python train.py --head_dim=64 --hidden_act="gelu" --norm_place="pre" --tie_word_embeddings=false --extras=["capped logits"] --init_std_qkv=0.0313 --learning_rate=0.00149 --beta1=0.9 --max_grad_norm=2.0 --schedule="wsd" --max_seq_len=256 --dataset="wikipedia_en"
MLP neurons of a small language model. Each row is named by its layer, matrix (down: output weights) and neuron, and shows model dimensions 96-191. Each number is 500 + 40 x the weight over its row's rms, rounded and kept within 0 to 999. Numbers have three digits each.
Before each neuron's rows, "fires before" lists the tokens most often just after its 100 highest values on Wikipedia text that the model never trained on. A number after a token or word is its count.

fires before: " " 48, "ultural" 7, "a" 5, " the" 4
L8.down974:563524489547405497522581503490470498574482459527477526436525509546530527494540536524488483552488507513532512569493557515504553487569468452495513490531508552542476535487551500460447462545471442497468565450479463431442569463453483542511514479492505483498511473501489474508449485473490550443

fires before: " |" 34, ":" 8, "le" 4, "–" 4
L7.down762:532469478439619533524442483470514514518459508542504493390478591517510541545518486443524520480583516430469538439516483516517481493496432545436476525574463494519539484570540508427497509486446470406534524544452526493511494504413560558514568525530498455431527463455572537442537528527484497437

fires before: " in" 11, " by" 10, " as" 10, " to" 9, " for" 6, " on" 5
L9.down550:478491459517475488482555431536500447491522523501566515529474542521468516426457492517516489411532475536517442475499557539527449495489460483483437458520422510513549461534487524366533515526500410525510524532538453475491490420468520549564548506495478473449438477464488468587526475454496516487

fires before: "0" 19, "1" 13, "3" 7, "2" 5, " to" 5, "ments" 5
L6.down671:504450477526501583477485522466468482496586548463492487582429555480497454500468479456477480480495539540493476417512497529540550488486446524488519463517517480457506570434473546487575504585448514538520510470544501494588531549596536552498471472463437462641526482501567460500523525521456557504

fires before: " |" 22, "0" 21, "1" 16, "2" 6, "7" 4
L6.down812:487407518473413554492516493490481495511578475515529524542542453542517574545535510419503489486483483456528472484484552487482510541458531471489536513500539527458525508496526520462512516431440543482408484463502497495463512539465529502438513541478520371534514603434389474445492430513524470451

fires before: ":" 30, " of" 19, " was" 4, " " 4, " |" 4
L8.down430:459514526566537529499465442575497542475438469475446480534519545519523523483533464514511522507468482552461468477553498512467464507529515511519633478454458465471499511490522536523534571542468522477562463441437442495454543506581500547531493433506505485464500504532591493505392436567543498437

fires before: " to" 25, "," 17, " in" 8, " the" 5
L7.down177:403516566490536506534492544502506504506424501482514451523450507507478473483542518478431470478462422527521517462483562512504523528476499465590454486496475499485515502525477520496443536459484523474450547602449496511461509467495479481528473540539573456480447467486455592534456576483539528516

fires before: "ed" 33, "ing" 19, "s" 7, " in" 4, "es" 4
L9.down169:398515497533479507448464574375449479524452517490534500461562531504449503490545522522462461444501535455536490565473449557451459489534444507513549444463426471598467469558519533505544546497529567468455528529478507529485508378548460515490543542484551530498505491520517479543556536475495517591

fires before: " |" 30, " " 21, "|" 19, "–" 4
L6.down785:517450517539429570536515472523569499454577487572461504549519420478538491475537472529468462525547594520460468548521519543532485546470484473587473451461494432511518517465483526523518465422509539495403486420489475459538429516473542478433501503491467529576567601504485478534506500501465590521

fires before: " " 56
L6.down731:453513540484508517443531491562505489567464468542445568555511562512554517484477493510511539459516564457486550461474575523457508533565466531483523437438444476461503544494559529505461606517509482585454526554510508485452482518573506491462515478539466447535468494481477520472452515460487537622

fires before: "," 25, "." 9, " of" 8, "z" 4, ".\n\n" 4
L9.down106:470551583433462506487444446524550529527559487477533512460452472497510513539506545548534519542497485454455582538431467568487514482537460488499554431488527496498539561491543426541493492541563429510576455477452457535511507461495507498448562455492476528517494538460507509471492444532547555498

fires before: "," 44, "." 11, " and" 6, ".\n\n" 5, " the" 4
L3.down169:487473515497432448527523512470503478579484563484513487547507543459506448465506541531465578446469520548518530466461487497518512516528529537493486481491541503473487502487466533510494585453513495533506501491486511490534502357517504537423516492567476461495518393559526620517515506503549559511

fires before: "ing" 35, "ed" 16, "ment" 5, " of" 5
L9.down966:538527489558462532511504573517516485486547467467522479489562445552505516538527490437552441433453434506494501495454458481345502569561520552457516538473476473467385507493525434482494552533483449472445529527524503517517506492527540536497540393480524460510561544553512545572538460485491533439

fires before: "0" 24, "1" 22, "4" 11, "3" 10, "2" 5, "7" 5
L8.down284:453543516549474439461428548503473507500472403510563475509507494473518505438488501522549526478431538473508535496494513561561490524518561445478503462500486445540525508516520429408497544515428524514520495502530486529439518481505484475470507567492538528490465491449546536575442504471513516523

fires before: " |" 41, " (" 16, ";" 7, "|" 6, " " 5
L6.down334:478438476552520554645551505500518463519520523458520457487423514488555499506505486523565503452499505493511511588471541476508536461406518494446455564532473479514522499516519535428536507485454540473466453509459556472459539431465530508527544508462466403504522488544509485492518542535495467534

fires before: " " 28, "|" 17, ":" 6, " |\n" 5, "–" 5
L8.down171:561450556519425584516482501493505520523522527581531494520525491528538497545563440422508462576448522539449450528518530497516495509468499465545507467551479503464506441518483526484459483491512535528507481515492526497568467496492551491500470489475474486534510584468480473517525402468450509556

fires before: " " 84
L9.down624:541430512551501440569539471483515471549448394464495495532563579443531498459511509487525465481533489524467530495424524522524516458512596481449457464492515511437507543490468501466513509546394528586536474502466475571508557469489442525519417500479403473412557481520506490537504510511506490470

fires before: " |" 30, "0" 8, "," 7, "9" 4, "6" 4, "8" 4
L8.down692:523443545460465531517521542468524526486516534548500505504427485482552495559509506456533486494524428433553517439514430532576516501500482406492593480513495481562499592522472481555510493480487474500492464434446436486452476553542514584490508505509460465507527534419442494523569495518500507526

fires before: " |" 76
L9.down886:555479510554536484461505552555476536450404448575477481466509521548452518554491575544423489514481522459479469576458489500545544568514533559475447487482547495526497532465468587486506503513502474467437513528481496460467419499444508549450508584453483484479502539455453461454478510503509425577

fires before: "5" 12, "6" 12, "7" 11, "3" 11, "4" 7, "2" 7
L9.down586:560554486477509553464524547480500513556511570550455557567505483492487530460502517544526459468487424493500544557448522483469521562533526457504462505514429521442510500493523434556483516486446460503475483491479555459468444436475498465526481512523511517489422503512534478558492561517468477499

fires before: " " 42, " −" 8, " +" 6
L8.down596:440465547555430540472467464455474524536560502541489492553477537468513484505477477482499580459525483466551478425486505458497497480474481498515540452543470515450515532498539466481484468491522555524463563481504480481490544538575484543440487515411519445565536525530476485481416436508466580549

fires before: "7" 17, "4" 16, "0" 12, "6" 12, "8" 11, "5" 10
L7.down232:483486460504559437504479541516486521486520509529571515537527519430461550509503407516449577512441467497466472509529551477549480590416505567560518541499574488401468456489491461506455571479570460496484492474574505509490466459551599558552588464500518521528471481485481515532486493581459431500

fires before: " |" 18, "." 16, ")" 6, "-" 6, "–" 6, "," 5
L3.down1018:516531552539506511472433470567476457529551561495478555464443439522457482468510526504437503543546497580477442478512461596481478479483538525502509579490508489514483560459462528543543459534506474503456535499610509511602499396500454505445495487493536495522423494488401562556492429469495537519

fires before: ":" 30, " |" 27, "==\n" 5, "ion" 4, ")" 4
L3.down142:428498525476507584621525548473567453521454521533527500428488510498527558510509512498518446478477483523489452534465436496506486543466441531449468504489498485485487500504457542535552531492536461539512447469483533461435541685473385514553542486542492455460549503479527525534564487501481467544

fires before: " " 41, "|" 28
L9.down375:414544520493422612455543497419498458531536514533471471601560515490537513493548438459469542522490498480452483536480493529495491452522523488468482438517549497490510504474489432515470452464522544499491486508446505474519563599461528571459473521474468505533560540469457454450509513488490476477

fires before: "," 45, " and" 4, " is" 4, " was" 4
L7.down76:502569531472460475456531494520457496542490505493481492467451526575491431480542572519441529453557433452550558501516512539534543492492527473458478540477619593550507443487460536492442449553477473526480504521507564446515492340485476561497525569436495415521530473492479484488490532526584465449

fires before: " " 65, " the" 5
L9.down396:550509444584462557572566532473532471475467492460547454535532497533534500518457498554425533528529472488487463485431481494521529473591515456520503529479537529542492559526481481479530492582475456590475475476461423452424570533490447510509537474532463433518476499500518521579522550513523554541

fires before: " the" 30, " that" 20, " \"" 5, " it" 4
L6.down967:516495541554529500513454534543491486501495565545511469493491444494550540501510491547513465450529591444521501469557555529512505539475582494510502468585488501537442533486559561553486500471435529464545489432452558477523441498542528525443479468497536477546466483412462539535437514501557531507

fires before: "0" 12, "1" 12, "2" 10, "4" 9, "5" 8
L8.down86:490539425484503537505497525443512519537517452474556476494478476492482479499564533510517542516492498542457472452518551527570572468526523475497579481478589494571447491457399522442561493531518507531549529528514581407542526416465479484501501484501500475488527435485442557550517536520532464459

fires before: " " 55, "," 7
L9.down374:505421490493435527507524535472505514519462511426512493438446483561550619571519557469471541434481454519444506529480472493424492524476440570552550479446481485510562529517559468524474474507572468526482513434428520503454531424511463495496524586462502504528469487463551543408464491510547499559

fires before: " |" 50, " (" 7, "." 7, ":" 5
L8.down555:508479534470446543546469448496460548497502480484550520517480467504517540533444493426551464539457474522512481474510536506506507486437438460451514493532546497477544473482525482498507502439515507508476450478543494465482551468502541522522640543454518429554517532533481491527496508459513441536

fires before: " |" 37, " |\n" 11, "," 5, "ed" 4, "row" 4
L3.down281:422537482503530474464561485500468511455448505494555435509544545447500504515470525461544522474541501540563425543516416433556516548479488500429510410439494499533545496485483513484427468535511434520449590566477531461496527546493429496542497524479491467514528571501512533502503470490600459497

fires before: " |" 36, "." 34, ")" 6
L9.down521:505488394550426537496524456543451496532497447511583598473566478451511534473479477497455515444532545528457503491518489593566508497500443507454545430526504502505558426496448623494471498428477468561543485444406493525522514494460539551549529476508568460545551562509484450537539501506474541475

fires before: "," 50, " the" 11, " he" 6
L7.down567:525486564529483511451426545550588422562551455529516461466461458512525515550483481525480559511501505538491558538524555545453516546531487439471509481504563432504462488514503474488463478507460517522532502435484536526510463437483508510465486516472508487532474440429461537536485517536559497566

fires before: " " 50, " |" 5, " of" 4
L9.down210:532505540529537538437525502519492536540505468434453506459554523534564477522538465529434473472557418462503490441497485488520555500559449479489553494588484533515448479451523474530537529534595523486558490435545421549491574536485504549510454484516479535562496491466499453535503540493481519485

fires before: " of" 16, "==\n" 8, " |\n" 8, ":" 7, " and" 6, "==\n\n" 6
L9.down766:522544567509496427468527504566505553471486476500478454534478506497479491501432510508566465526555507482547487525460559493499462530496455521444565431511489454483511536538445547479481487550487527555489463490465502507490523462446544581563497512551539493463459478491524496555456472561543480558

fires before: "," 36, " " 24, " of" 4
L9.down739:480449498568509573504501458492482522532423464511545467507517513479538538488483466487556507433572459475473461483444523491487505548482491475502493492541465443491457510497530473492471417570471546530527502436410391517481511462601497522455467506511459525533495526550505539470475463461565518586

fires before: "%" 37, " |" 20, ";" 14, " |\n" 8, ")" 7, " m" 5
L3.down580:447454501479496580555513490431573510502488546506430498455440453553512575505505566482436491530510489467530503493538454468434517462516473526472566487530563532517528510499540516495534497481594496538501475513519523511501523630476434528526533437473513455475559487459485530477549498520439549473

fires before: " the" 45, " a" 10
L8.down419:456516529472529454430521511517436526479585525488497528560470473463472459532544543463524587558481496501477554501537545498519519535531448544516578567446505510452515474556476478547469500461463506444448519494448525431492485430479508569513471545497488487467483489513479475477493510503580535529

fires before: ":" 21, "v" 12, " (" 11, "F" 5, " " 5, " a" 4
L7.down909:481493592522461486548489520475482477537491380508542515590458585428445524446481562544476514457514496542474510511528468409520436482503499463491494511509384493440488450567533521465459513551439482465489509476492512516444470499493469515492522524476441471475490464496524519524514448487488524494

fires before: " " 45, "pt" 5
L8.down103:527507511419465396559505499488502564429438500494492453540564499409576527481499490475528458451515499483493480476497507479544494442495505514496428479516523488485484522481451544516523451548441455494481479601424469505509532423472474512534486537511472515490558506535481502523550502464548457495

fires before: "0" 16, "2" 8, "3" 8, "4" 7, "1" 6, "5" 6
L7.down923:455484513440465509512439542498522526561455615455486564540475414518504524483529498478527492417464491441513483475562461488515475418547533473540509546512487459487482485447474445467488539483538490470525474569461545456496464517483530498478525510474540572476482496443528478548512506410429477534

fires before: "," 21, "." 17, ".\n\n" 8, " in" 5, " as" 4
L8.down418:501495425495512567427535498417508469527514559485480523504452546497462567408475497519543459426489499486571589469481559543582485566503559553523521467533469425548587495440513516517503472510527499543554464464504469525502529412493467448435463446511436513539476456476471451527556451465433524524

fires before: "," 20, " in" 11, "." 10, " after" 7, " to" 5, " and" 4
L9.down829:474397469513456567524486498519454473475441518524474461454506571497492477576465453447540423456511496463460602527495519520422471480474490535544514441459488477541528484569497463401546447476530556514519513457442513565527482452537502519460548461498473500498488492453507537557468496469423577569

fires before: "|" 73, "." 4
L9.down244:580456544488448561450491431454502510520548562492534501531455464461536547592568457464472465503481472532442471489466588468487507499504493365434495464530502498495525525459509469551462489499444494515521452465493531521559501504478507526519487455513427466513596495516476512513522495529533499478

fires before: " |" 29, "." 12, " |\n" 9, " of" 4, " to" 4
L3.down399:490484438590522485521490506467466445429511403511521523493537442512574508515498558489525470590469465541469531480523423544549508581526521501516524446527463485465508499434552541521497484492494525465442539488518487485516513422475520548533494534506529466496529549505552535537504515573414549443